{
  "head_dim": 64,
  "positions": "learned",
  "init_std_up": 0.0203,
  "lr": 0.00095,
  "lr_head": 0.00911,
  "grad_clip": 1.0,
  "doc_mask": true,
  "train_tokens": 300300000
}
MLP neurons of a small language model. Each row is named by its layer, matrix (down: output weights) and neuron, and shows model dimensions 96-351. Each number is 500 + 50 x the weight over its row's rms, rounded and kept within 0 to 999. Numbers have three digits each.
After each neuron's rows, "fires before" lists the tokens most often just after its 100 highest values on Wikipedia text that the model never trained on.

L3.down906:529538475487547494471486554496512548487457463499484476458447385617544499442553523554469495448488507530535549510564485482455488505542458550603526554447510452396521406511503533531540406556485524532530539435534449497548524530444468462440516618550509529480572509414488526506504455442503608509425579484521500430368519528568599507461530631554526591535537486340483516491462400497491407499506458476499443496482550450531513514426505487444481451509597515417511484633506472440540540601447445440472541524513461390471549542471505400474565465607505537535446510502497538542491495465522510521491548566488533427541542510445583540457503591476577487537429518425505601443484505482487490482513481475488455535630486640457503476507537555524514469589413450533470492492472413387394505605582420
fires before: " |", "–", " ", ":", "-"

L7.down1507:499436498480530432581530501392603482450566473558563475501467415526547531490493397591454505403453492407431526459528681536462425519581449476524565547515558510495434480586557476501535519457555550470500612545461449445479534527437493478420502457567490498584476488440545504570544506464458522467602430472555427533441526542454554460478543476523474480508592534475476506513534482455534464478488453519502526580533431544585484543396438507514474578456459438644477552463509516506538446534446495447467460559545621500512485539556458581475356518529368454521547370466554442541518506495437576486493457476515475613469497559547507566524508472471373487579545512505465510481442468458421589490509465443523543459576554533489547472474485500509536482562515532512459500417534482497469500469484542
fires before: " (", " |", ":", "T", " "

L3.down35:548514467375388451533543561553543487450471439446456482483537501496503485497469460520485553524499435458454579561472541480480500513529594584512499583581492610573413508553495471511508559486555426543431415490519483623389494472559506410470470509428531517542504544464491453401512491548540565471524367537384498450503424482499510559531435399500527473493585516580558538513446496496497505504438556526501514465496510473553527471511499500480412526580504555485444510487497414522584441408540502435472529564563571497523433577475529538480519541562520565440586472460581487535457335493513524475476410511484480558464498526569453453484423525460522466571527479519518483435514493474553566483449455471397500468566485423485520525444518542593533518492452463522425482548539477628542507509563470
fires before: "s", "C", "A"

L3.down1315:571535532537559585507438517451503452627405492449601530402481528521547506537491560542423492561549466526431488468435527518458451515427552518499377509524514466413538500483584559500518554495444506475444432614448454360488559472458486545484651544498531438499457626446453481549445443478533383486520462564383459536516541523420469516508545460502451462492585498450515507524471501538479621488427521513490478544501468488534478506497552588525518525529599471493547424583573561517440474530506431439539479518521503531542525444406529578462507498470521565477470462536456587426456497536540497551484472532572439453515541437510561530568463531523484488492503461446447503573529545420559533407510521460531588507470477500480463521499499539511526507453576521550526474443463542381474535619497450
fires before: ";", " |", "–", ".", " 0"

L3.down249:569463424385530544408631453554520514457466485480512537374489580563536515544556472518465462499428491438408529504517433456460521528510512548497548487480509479504512501662505534511530501529481427447550544486434485488495469478474488439405551390425495432403530601478493490535430527515487486467462447501510430466588451559460401470504554549494525513416405440499565573462416520447412523557427465538535509544531505534441480497422558556488570571580613483517500411560542541543466539519541510514488507486459554503492554444488490468504439493537483456506428538461536474460484534472606455452470518495461487483448482530452516630515516562465520527476570492462523427574630392470556497489486432463590456444390497464518476511444516467415546493501493563451442570551443555558425572506554493
fires before: "|", " |", "\n"

L6.down700:531507487540493458601634498489541491520536531524452464450465458504495444509559457470511439476430446431478496504398453462608503475498564416576577444552485501495480386563545437524409511490550551558427574462511374522525506477494416505417548547497373479418462596554467428448525577497603453518460445523607467412421526596519513538482476466542578548467572489472393591584559470474533472519508539531439394527566463481429505480567488546470537522525577500489575437579560563519570543498475480468487512526548386487489512543500380451528490523514530445567509557549547394518460465492416491490543492473480457450456433496510471539519452514495413445436503488545454440512455500392527550520541421540497520450558477558562495433498569502415431545489477536517480501470514512578514487526482488
fires before: "s", "gu", " to", "o", "k", "ing"

L3.down1426:473491470475533526492384507573498443499564497515442484471534448508559526537429517475422557515551538414510527493507450504529531497508524511527456409621421492452468663505553543487469435497393501515496434529585476448572587521539523480519485535549482524511484528558535588504471459471575554523533438558505511480472452408510426522518474481507576489436472590453515532452563544476533534516542507536458470560554546494551541629529477525522470465515491484486513553484405545439494508561557442522483500586538541574468576518579462562522519623470559399480636437473463496480605549541470469580519466579609494538484597441499587514520478525473519518447549537454576434451432595489448473512434575485459533532481403492440494525565351569571467472425440529433558392478454485437463480420403594
fires before: " ", "\n", " V", " S", " 5"

L3.down230:427504439431614489486543496570445575590454498503567473521493486531545407437516451484495527434555436473465360503503484460508576538516521494414549459536483564494543453530416498525455517466433492459352509567415441455598502524615510497564600516575504470417476560569507469526453487550533532525470427504485515533459439518515557496499516485434495522510549529378436566504518455489508546486436511479464459494480476490486520545461490452432394531483527537478529558581470544503482530651525541430503458525510559401602519505527562592569539512478598520496431487402457462584360587561444454499516519502382362441519466443465481483556573492490564573507475591470555480427478423503504534500543559415548522555427505539448539563462472485463642500457453459550540515569455547484548545518532461
fires before: ",", "\n", " he", " she"

L7.down442:481511468514472505561597587549461510458399558484521446549444502501380484548504551539509475525493485532464524547431521509431572425464437533494504498505503605501495471570500568507437471487539561508447486599546386533415532515460541479483490540463484523513491579447513385520503458450603425510504493489576447550559530581427558471463498399544477521502573531440548454420419578562503536506568426487521469561411500501467589458533519541498544477502481578403429435484471524424562494520514539523449545432549507421517486517499476549501488462511479572543643509400532505485459474492370477496477492537542542482490546547574595489476543459523509554480555536519490529525353458521551498536491517466635422608487441443423526468426447557533509432504410403523479514433510501509411484478500500
fires before: "s", "it", "ad", "ted"

L3.down676:542444469508475450585621437414565427468540507501590480471419567456441490389490502569529493425505506446391479546499521496452525431425511497528560461475540476424562487456481503502465434564525553516368479418511570454471487456535532458462462485469542454503451570498473529518565531477547544533639499471430483557466507613448467539523617509423445496448490617515514463517534474477500477522527392466548500460455459503490440503549538569569536511495530489497456511547525464576579408430392477474550403459514477509570539452451449530462527503550451542551471458645453529499518525470513537499546425620515507637537504533538476540513547514482505478487452448477456528588450571470572535453591526429525479495460459502536481542513489530622615529434538445533458505447489525443394523523489471
fires before: " |", "es", "id", "ot", "%", "ing"

L7.down1389:469582483509463489471418532484474500459587544506409528453464483502507608524526434461403465531447525549485427441516457427549495521533457487561508453512452538513476439583454482466585568596494475457516541491503508504482497502415486404568477487532518516523436614436492501390583433502553525491571504501512533520439469510518412522527502508510529571442577502448508479466534514448450476537530534494515561503498423489544555502529470411420505543554544436498498493556395487464468441472508516478519502558521517465501499627447560525503500431566492564536483503564435479492708522444421637465495612430470466495478473595439567530551455582523502450497434474395518450564455501498482518526462414477538410564424498503407520503481512507614402566565522485459443517486407517443515524499483557
fires before: "s", " "

L6.down1364:562460518500478536473460495460529538508545577470540509537354463559454531636633485554535403572562418548540491516502500501507529532523539516475521493457391447585540529581446504495545448444355490541508495435530497527512477481568394501531557542436450447458575492398473422471510468482516537591472471424474351568440426440442552461489420507483484481463529428523404458393516493483573527464516435563561443473468510555434524558551548567514478377557523485501473540455446443457445443518504477537543483551611468504541535642562431468490558496516504447462452443470503526462601472498551437503516501606490473450468563531488505602521511529626542521555446524503615654523487540495535529440603527448535537487477496465498464499482487600496558455480465459524568547472597464536495497536503493
fires before: "\n"

L3.down64:365583507575502578596554562516483496462435517505516444432424526493506575508510532637507505535467518456440511580518509491537502550507606540477446466489533458432479510507464525484503490553512470426518420587505533463569514508436525427421571505434514439501471492440411472435435533515514494577474440579524453488550488504475518403483564543584508470491568517457478557480475509563539539419485532506421489467522485483503481538526506564450507543552507505542462445582381479551552565478476399408572602530494511590504610543438483422442489507489477585502481506512466613482447457484389544506460543509491524501526535429584554538474509440526531450559598462472474495471542564383513568500515471469502550477402506419518571509518428514496496521444563487461472305486457531482505530515517505
fires before: " |", "'", " place", ";"

L6.down609:565502598456483419524591481543507525483457484553446541592507471536492411450511349453475466456468593571421487494492512462497455589530546527412543537459577493391408441418469508385419555447532479457437475501456541493469472520482552579438532429504551523520562497548444493572520469466442546540545504529580541408574467429490537521441550495506505508497508487460557543432511478485471442527503432526513553451600484465538495434576583542610542479539407501569517506512549537499544512463450515455551574452459462501589579466474481545531455454509565501459434500448562461520399481437609513571530479535542487463509491562563418495423526425511371470589522524477519524554489447408549458575452491540401532443599461558519444519556534631452444570514462515506477475542531495491571459535408499
fires before: "-", "\n", "•", ":", "y", "="

L6.down384:563427408508398470538516486546455526441531517460532528513410510527430466562458522487519579552494498486620484521524542474523482472557534504512537539529444435427479473516464494402554445482456520542478475479547359550468455493494558548549509479482482489589560475492579479564446507515478438442451500483567482530477467495471443438494461447434604449421577444478337518549557484514446539463483420520550386464445513508423510510502546531474499539605520526488421548508385609519501539491469547487525540500472482600527523477540473547479499458572473460490464398516549508535616493538508497511386524623633539422531568456505527538482505472536529482458545486494583509579539479475534479443514550520504573431480517451493494491512463634515499608497505554368549507456511500472549503482545491
fires before: "\n"

L6.down537:564496546476447445484516462480590499495483392517497551539469528606569535488523414467532574505576505515528475507442504472549482493494537496530479440441542583850413501495470465528559476519567502478532520548366555546527438509378559472505513483485451539487455393544511469463465490456432584379497491465490541396541481480510530526520475572496516492508552503562490537481527518558495508523468569423396499480478496426472504408532563508430555478466428554492398493595543443501490488473481564535539456578600564536513439474514553453476494487550464520522501537514526482502724475492475513474433543481473520455442480430504530495484389440504418479591473480477496521542448548487471506492537469504490487510448547429607468504409495545442542434504512437486415453551557532482518478552386466
fires before: "==", "===", "=", "H", "A"

L3.down586:555499442436526433440612467593460525492412504504431526569515502468459481452495496505451409508550466509447486550486496514448523473554536455411561493407465425545520570515457591470440520524536453505488543545467569438502477539511477612565562388546526524354573573463495555548451502472520437556446508553508472494490359450460464477483557534508436534465477486482561498495480560450521471608468417457530459486538550473514469538528506576525510533471473431517456534528489494494543487476527455542497495438500501485577488441517515484547619544464541536512444530519498465522532570545547594518457551496463470485424477512532495466455506513408438452548458487460487479532560395450551427473481466482533447503531499405515542525557438529590372502481520544461454513570468494463590462456526527
fires before: "-", "|", "\n", " "

L3.down1054:650534528435438521437484530460517485491486547514440491490552457556507498500506505553483555523518481547547530538548382480514512490421518535556498485517550557641521619536533533519515439491478460525526514456495427580493488427418524515463428530442461554487462464509573469572484428455558513490476469457421526525512428508492504457533488524521564513440453512538398476490485486493436537577469486456580536478535513538473456531480439483486559453447547455437521466432543494422440466494512570468561533511465480621504567485471503564479546488461565457542508523467455568478717371434555502476447440474489494536450559582574528549500404513437503409528591472407446449498469596470423461531456448447500448529524467424425455505528488440585436494506480503522513553453473500485540581512526478
fires before: "\n", " The", " He", " It", " In"

L3.down897:345438513448456570478583537515501475514528485481535518459516514414488515546452560483478505492570537500502405466567435542502468504526597486583532470597505480408478468501519418481485497533485481421631480531423495467475427466489432462577500432404591485411581445474508576565519515480474546544551470560561510444533412547475421544584477466446638453451391564511500593418508459529419503512583542502570430491501486482430547501523530468445568568460561463476454511501376486463530508457486488525475526434553537568360585551428507500573470519521507460550539553536533478488432476520510465420433539522561477454503398519539561528502570522442548486407528397518486522512494526435563406515532423556480515507483581508518541515554548509541473465413488547434563494436450475506493485412464482
fires before: " |", "\n", " is", " was"

L3.down918:559513511423548514552587476510426540427480470563514538459568508425604546481545552541460517455501477547373596492465405474420510533473484445455460485537529524474541601484596495465462487551577536584476466538572500522524541581470508540430525464563480569597537512583449490457450571512491566531504520431433584391484479471487586499491544466550507522376451479404546531473363482481543510492453591443562460476567513536585514521412526521387510466497478534525495420488502529537441466510508477484480436433519492581417538416573568468472466617514491496432452560488541460532394525551565501522424459470560413485504544511438503446441466491460471496553512493467469456519530533514482455627540521487521519580418490475487536582448518644560509536467452502502511567516504502636537464460513581
fires before: "\n", " the"

L3.down1056:460517461586523416563416481487530503470468536522409541485435493485542522503552551584470587507463563481491503488510435548456492430493589496447460546456449530640488577483411472433498447426500492489498492515479507501565490425520463470502551595513609520478476458450493529501502430463518511460443513416638512628539474512454599531557573499545423541501475536489479580550588470467499521466506466511459507444490436500511471442474412444420519489497553412405479518407375526459575451489502460402253552465545454516507541426493478515497583449475476537453526519464460574571537529521539540492532552547535549465524545514551553544585515470482466482527477547505472477552427494490547385500551554481483508513457612539509490498467507515550460514548546500412558522543492477484611492490570446
fires before: " |", "%", " (", ";", ".", ")"

L6.down583:529585510476448543515528527436490472461441512565456504519682440367562563409432489542514529529509477513499570466490562440478518479495444418571449511475438534518531508527483526527553553445503511494491512456471535473567542577508600555511521461483580534510381449521489517500507506453516457522515514570610513546500533520481481476511591598562451567437513412565467480533485579505464430496501501550493519544583468512494438441550493503506478401538454441526492571492521537571503446527497413427571530505425498566500538473475484509503443418524517556475475449503429557536621533413427509504513495472386440500408545490410532463474495521480483532418559423543466564457584531536583401457548528453478422486353490411548509504526622478551408533501397507503476519555480486466409443493538520
fires before: "s", "n", "er", ":"

L6.down1416:470440474417496548457425519560543505525506462589514614437570503543443523433361530522446585572510493512533549409471456478455486474528531557479496413408414439557531514487516636464464487554479517476514462534485512443534462443522437574487547463488495536450436460535487453531479616559571516557469435539457512520410499514499483361369488488478451519521512505535536523523463487547449420529477517464462508442524575519438410513482499491486524474491537507479579528567511466461495520450448508443473465450539491417449496544494475497515605561408429568463455478535506486584468617550536454520572545562583380442501516528554618492561525525525680421499483534391472493534501479483489502495483489560462517539430478442472504547594527452465583597458568487512516408517482448487440560490532467
fires before: "|", " |", "\n", "."

L3.down194:522490485529539474450552563421501432428473498416545462525509527490514639503516475423524471500606483461489395512513521513568567495543410580382505508510585448495483595527527432469553452451471459507470473543561570462518423558507521408502522535450502516558570450514402500483475456529447524457473500442472512548473391517514455546434561432482346459468413437518482493583504588475465499423410522592492478454530542497539507489595528557472578414439606509516519576515461535440492494510505580477509543480586433447424467484548473527394594511523512630470500465579416578428550451516458506529561542423527563548472465436574450476448564494421512512592457500527563557512529575490518480494522549471506543465460405509513447523503459579450577492530494505503542489491511410442535556524527579
fires before: "s", " to", "d", " –", ":", " women"

L7.down720:475477544412471515511450561531420545547456481536436463453539618461457562539443487544460480535443468526421591464510556463492505510472473554561474441530557595597601512438567564486547503490424406473580555452540540598507516452462553511496514463498486477487517471487521430454422439466496522499541498458478498447484534442504455519547459481465455467563576423448479531550515466467482473616471483449520558464420408505488464541444403483512424545501520538459520441558405419566526531501520495501492550530467466447486514557499521525457585631470434462501525531425447494501487347537558538481474563463510447461513536524551439467469506512469512446509471594515460487476624570516448540457491491611597536476433586454517436562516484503523551517553468478629497397548484521549498602478403467
fires before: " |", ",", ".", ";"

L6.down999:481352454513511528472467538498531503528550599540444594480559453493583532517434548511516550493513460519583522525504504456529526465623488451429488409448427487392571481549554497400481470480573539548571522475514519479565498513499513489493503403454546478427412471452560553604495552581488466497476463507487536550417419617448518413509471481454469470524466458494569538512553495509497440540434463552528414452484500485441561556548460512463578574565478484470516535502452468535525491437534380554474527443551492443492537504522430492492463476428425446578544510458532517513507493488554513480549563482527444465493507523561556502560487497480502411439535451457447476623492492465594396489451461583601508472453541518531474578558461452492495605475520522451561464537476465484433398451502566
fires before: " |", ".", "\n", "p", " "

L7.down27:441507607613474474365504508366479508494465529454509531436461506449540513536482552500554470556518441522443488490508523491538461415386534531489413439502458533711508565470477450460497530469546494495467496527534506520470468371501437502597511547576385427587395438501477415463551465517459529587511533568522485532451546515529497459513527508575463517426483486504530392469421475586543468419548465467482463539531446597461479558587563471542526482578516558502490546504510498491523523609565613549543488501553526536425479461541486507443486537523503472602467495559531479544658495474469536538569578500513555434458503492429463440565458468465504426545572542467543586527510485528574562477475465559501592531475447486492423598580455531468411461517493456496479548464468492481441458434409562
fires before: "\n", ",", "s", "."

L3.down598:428481517439444427556541542412523416476477522477566456484446492542471457554478527522461505526517505498439505489375448423479505480512499420504550589520513486454530562446458520499491536566551437506398495475501542486398484558489494588484571591477503556581465457447452480544550473467449478560581537490511448423507477415532450460558598447477660517531496570517484531586495537531480483538446503563464501458509493523422577506378458511444572509528510402437498465498407494537552540546449446532498457597494425514566535486532505497411592628489611438441418537434587463534477537440509530414437426603551491574553558480475561504551549518426492504472582470490573543560462476375495517561513547479582607502442608555511501478493443470558493487592452543487546534433537549513505451475468405
fires before: "\n"

L3.down134:571477529560512500557615482505467444523539507499560521469515483537479557422436489577573526510550505502378499540450562468549533474526467516502463442470461487403580494502518535532458580517483516424483524496459468562374483530574602496455552422493494458521426562502436548479457435461527521472538424457534484556492529535454393538523506539547535479494503554540496463456480445524565550461469504514511445466439467517518484475565497508491515488491542466454472484511504552486540461447408456479557398480552524542461615437468458497476483456461490555484431396500481493482575398621461484517472365477549468525484534388474515488497413509501538524470481387549524410476515641484687512519515576500431566386527475457487457466423476564519534496494509536475486477491510472551415560524499447
fires before: " |", "s", "es", "%", "+", " ("

L3.down24:405399447475464553567512422440466464579471497460461542474488488546568484498441523541459544505501398530581471611515513554477490422431561516497513515487539552451514520552509458719575554517534475502494486439543469411465526465488439450501472465515496541513509482463538435527500577451539511480519589486461539563471444529580520479505470501520529514477492530489458409473494539498473486510537517513507476541547596514565536535500520455506503515565598511406460495478547554542479534518513495475403524536502463540460500435502465491452468481495490501497599447499497506444374437529485480471633535444422526543473579438492549574555524477521579505487463387463586467537475559432499484360549443542491437567457487451487387471562453511549479431459513473494559570502455419495543532422556597
fires before: "\n", " The", "=="

L3.down1088:545480565487477561435482490479493499613606494481458476479572541554515454539460519411506562448498595478428536443528418504409558487493473427453561474472458521518458574504408529475527501526595502501479488564420555418471488565439477519531504500493450462589512457602475565417488459425507513483424519457489475491596507474431545565551549568481457531496488455514580540508510492479534465519419531370508522541491473445482460504644498569529493487504545502534437462558459442505562507470495617466487507433418446548532513428607507512513614456505606413436435508550473503533505446491556469544548582516513519538539526580496525468530498555538475513429511409549506502505475339485434439547545559533510558560473586476463471503438522562382440499583566487460545520431472655599466505485530549
fires before: "ing", "ri", "d", "es", "t", "ry"

L3.down1112:480508476467499490556499504488559504443609512462481456482529515470537487471504446532508585497461517442502582410496477432486509507467522402509457584508442511615507607442538547498611488542466503427411544518476512471470530587522521528460450506495461556453484576456532444471566482515475502528470474511501583520439501498511532509438506519510531535506519503459441414551455507524534458464328515539446459602529504326527546567502409477403524594430420481432510485544503624529509527550496559553466517487412502525684460562473567497481567465488591410490491566446545424549429570544488481430478406446625510498563496507412521514533534447551472437472449445487508515520468462463407391572449508557550515483450575492541514571407546466535464498535490440550518588454472523547515573482542407
fires before: "\n", ",", "s"

L3.down493:442517549515408423598512640531530435528490469464465501464550399545513522386587467507447416468506615519443490532432512464518461536484380451555474456559407485523573503532478423496542579418435518451494595499521490582535485513508525465522439528546488446491525422538498425442608472452479486451463466412604553542457505570500568508436527489451435475518480399439501513569585509514487469451474527509554379583474540474568483491392548504469407545451614509495517432519507525573555500573534393477595505514444412496477488491483517500497452443525498515463547572531442578564537463459480555555484573447472516484440537479480504445610549448494491561502554416466514510515522437479584535520471492503548526525409490553533535439473531483555424483500525615457515410563489499494496525529513447
fires before: "s", " was"

L3.down492:504482490413454465535436428500453481460486494405596528507532530521479457538495472468537482539537557493435431485502489546595524509501480539473432577574468529500468545551510440522489502411481492482460464434600435449472524467479553470482526523463478401558558539494544446480535477535453405491510517483380519475586493549592470529464530602560535458512489509514457495548480412522464474491510466518554481513488554467423516572444445511514488568551497541524649423552578494544433474448512454460471489565509606501516507495534422476459502419441487445601420480615476477503438454477496486468511543535559407480496491530483499541512592522464525508464503431515587473543553495415575523441446490365560474514566457503449495531517438528602487480546584484513470507539494539383481476421567509
fires before: " |", ":", "ed", "–"

L6.down347:530455467433435491482466553514551496494515555529518555491614426549536442527424550478496602484476550616613500541609536463532481544540519424439514519475372523488520573521537351496478548472511460533514398486552518474597496566387488552441492507515661520410461574479421478581497473444543472564459540454553401535534496531524441538487546420466658472505519584444486520461435487572505481607530457455421493501517449554488530501517493461449543511565476473525503525538507500571447437561527445460585439470560524594479507467530459491456446423508547524472491426470441485455458547489486443468500531544466449460524420422478570515508497448521487429506521492452439564549479524467463520534441522499518535564487492547398486563553456510490473527537519535469498570596430407535497468468409603
fires before: "\n", " C", " ", " B"

L6.down753:511477577455454504502556431473522508475502515497536544560560547619488430523498483514612461515532411530422437581580509543515520491610493578411546465553535565504495516550516541480421452529443556447442514574501453404446501499430495434495449482522518379481499504501473482511460489566444471526622458564530530567583517449547537524555497444535483421526533527565538485476473532551489454483532475460480430639544498501523583497458459476444496575442571522457511467509614525570497472469538540581485512595590600486513515383512524542516400543467447443526474543578483510393579523402469427508478507458515505522493517542515448505420556522475472456544396530469502483579477505407501552524470472437548516557552446501442492561525508508533521535563468537533522481509504592471409435560435513
fires before: " |", " ", "es", ":"

L3.down965:534493379504455487465507369512602511517526472429493525551548572508531504590526445476411403466477461449465529569570479489419429415467450527492490444514527505482486547523490471491501503446515477538487459571473488566517498492530532448427473563474564523466484462499500477560530489529500441378497482460518554483584424512528414520513525500550496506424497477434535516506474478460529487447494542474555489548401463516525473450515506542475454452525444500485531455470615447528505475450413442500476524508593540504555458565570515539583517449603522498503569492551661497570561410399486506483427482466588518452541474507575463520502435534430532554478523492484557439425520330478562487476499411493451477439470446451563511570464534460448515518469515480470489538419458475540560542546561556
fires before: "s"

L3.down828:548487495500484553466508616463481452524464521508524470353520457472528418624470461434543505519535486465484430538492415515459537512467465563511547476448498579667583490531493510510454474538567541500502544522476439554509504455430520469499471490475489487440469541510523491485557504452495576475526526612530470403518471427545585517487464494412604476574449551583413494499473500545531541508492573511461483520486496509569467487461484441441424420528458604454491562452452460592578516549491562474401577539518520434505468536477510455453433518582532583485509469419464525541537530558477527433419532498536638493534462489510555506493528501473505414514508493508472435530503526467500476498507454543582535489610472554462498599436583507504467495447461419448498523498481420415548512526480559
fires before: "\n", "=="

L7.down544:441478441545492500488423579542530491483534569474601499390489530490556593443471609469521483474469496471557435464534451557489416391449430538432499526463473447394538495548600483446501472477544489434506392504421562502654533488475524512459494545479606435502424511579513535518529430556490500513457542496470471556480556566552550516437492559504438436420477478489513494459546527551571493461487404443490444565519579467480519534499458544461546496484593531465533514535551476509455519463513516498475479495519503515497448457499434455529480467505484469402380613530434527537526469515506489477507477444557580492561559465540559466445500566438447459521462476510498513519506448486505528355502533511460485564576533376473454538470477469449497548515412455500531463426372508480495547508508632
fires before: "s", "ed", "d", " the", "ing"

L3.down370:581454510513517542516474493569477523504520542478559549436490485535561414546539476472490490531515421403406446553545575443501467453497567487514496469598455468496524475539417487531507526494489518439455432473572514464541443518538475514517468483379560471517531470423587530470531494549521467504533577481442476484516498453484428452526506514518463515431510499563476469439488480473447517517557468542490543420517523538490457497454472495469589499569442502490423521553527460399420546286554553570494392517453550565540548487529560594548420490502507484532497442664520525470528445568536512449588445562523508550439425538375477550443504563484530501457569469487465467451502535502495503431490503564551490425503479424391560448514475563464462492523558459527514545447488458581515583520445557
fires before: "\n", "The", "U", "American", "L"

L6.down14:492556395473525514459492481531484428519528410555617537513563506456435504586460498484528598578490544503493443421493512490553507565594494476552550469486462493566481484553396564426470459495452455513489480542489548531542601450498452553575474475461500469478525436440487385563588653458542564572450417546529499414564530439512482402450479539456480553537526528556461562485463560526457475513518537484547486479484622574444394537464547544426471501500463442533473444497470477471496530507439575411491499462431410436486457566491582470512512545394459564386497531530425522551459595544521504372468592508536555518405442599486473518551457467436483447531468567431523542423542508446473501484561478503541450458476465591431516411491524579474512615566482508533500512515465407437454510542529454
fires before: ",", " |", "\n", "."

L7.down645:467482505596389546481417509526548452551536525440491434468502533415483518466492539502541505501547532597388506506609541541475440506444513541564488481607431497585528449418524504483467467527430460527462573489463563445473456497509523497573534522496524540464436494544489547456543588514505505491473530466560448503499383567473578495592505542472522501529458516427574405479556491538510467504470484459485566582507432484612475582543533455491443522530488463530499441398507556588446506490497543454480532530516500490491466433500446445548518448560482611547483399402491409517625512504556402423553579537553546412566460413489480507526580547557508602406555491499486447521582400571561513502539477451525482391436546581446432502484547496511551454589503479418507523527450447508439463484558543
fires before: "\n", " He", " The", " In", " It", " His"

L3.down1105:517505456526509464464556455534526595437497513473547512541559574417485496555574470496454415537577430446426516487515564496507523432539567473497496484498450464528494545492447508486448562469482414505464505543466614434441513539574466518568503468549537535444567551504486498512435567490491440495495425492598548522542390554471438444575547414562416490432396461474560506515494536451540475565444463541555521444465481468517507434486530541513516504473539462556487532510502589554464460487531458564477559491421529461505509460494500449548598514535477509523399520508472510529552612449558504523586490467539484528394471551602425472458487555415413494562447491454413533500552462535510384457461474501536404432511536419533499523521447477511432475458505489420480521512463542514589446468524469
fires before: "-", "\n", "5", "("

L3.down252:482550493450420601527382478430497537549590491487475538576526542509492442484437496515439453476549414639575501496464539385488500572539530462567468466391430503488454561457495472466527580422548474371557396539506534552504514491454486487456381514540387437471512506409569518511530442491530441543505401545521503435454511474480464597432430426518474480470598473481485479531441472527583409376479437503425533489482509450558525547424449504475466580500505469576615502525503480455509478400517535441466492508515539374499479486565556539422466638505483444533512492464434605452527518579450486508551413554499454488485501508545500501518520576509474452545429475513553508439475536405437475567524594469456589505495528559507492506539551462435516507562511474579535486397484490462558429515445486
fires before: "\n", " a", " the", " ", " an"

L7.down1177:460388580582460475448466601524494529472462511535515453459459480510484406537564576570361542538443488598510532513501475492436439343456494559544476463421477468570517575477510576440467482492443517500482537468592498492474547447466439536458476490440582477560567476537434572440531512511487525496374581588543532458521494500496486425522548550588497429533558523545449406530500505504462435441531455573510547422505586461452547483479514489576524555490507505537464517444477427437428455532474547477429564533476465455485519483563476417499531601486500514521498501470503520520430375503447510461576543533419476555362510506523485586483564584456536482526442496499526450457580455563454487548521452531567507510476441527403529517520618506627398453488559505472561513481520414543519401469547512
fires before: " |", "%", ".", " ", " −", " m"

L7.down364:545487405524595567526543540454496505481422508460474549405443546559511388497549426476513466519519478544583568612521508587488437571428543561483497552510466536534518487504542539493484537584530402519519533589466508452485537560425481473457517426549553488442558475511526436474460484533572550513547462500477493425506537406561523509483507510497510431545567630523414399516568508450487590475490534515464514499549420448529499528550549387435507522490435478510524620481503579512465525526540548424419483520528484492559436523487468455563458536481578448514539514398586531467488482531484470431488523428501504577554478428448503510505457524486445590558490490571561499491509557408516477482500403520566431530542564520438520488537528445509416499506456519586557498416481588555535491496443445
fires before: ",", " and", "."

L6.down122:603509485438491416473468445500549525554489582446531580471476519506499500506531437491467433521530607507516473580498498468472465628506539529506583511484457513635463540529516488472494595472551442529464532464487421473544572514524499479518506523507520565517515520531461517508497508547468521440522486516406490457496438531523495511453475471454465422523476411472495381472433419510507570478497503493574458570514501540595474479433470449430521487454491514610488461513517495517519527571455473423518500538394514552518573522612413510522480411438571510440505536404506497561573496511482454560497543472467549506585470493473399427468401401457446448508514507498486551513570552489427422508539469479467489442516528485455465506486479638564350490519403569563566620521502516534417523497384562
fires before: "\n", "-"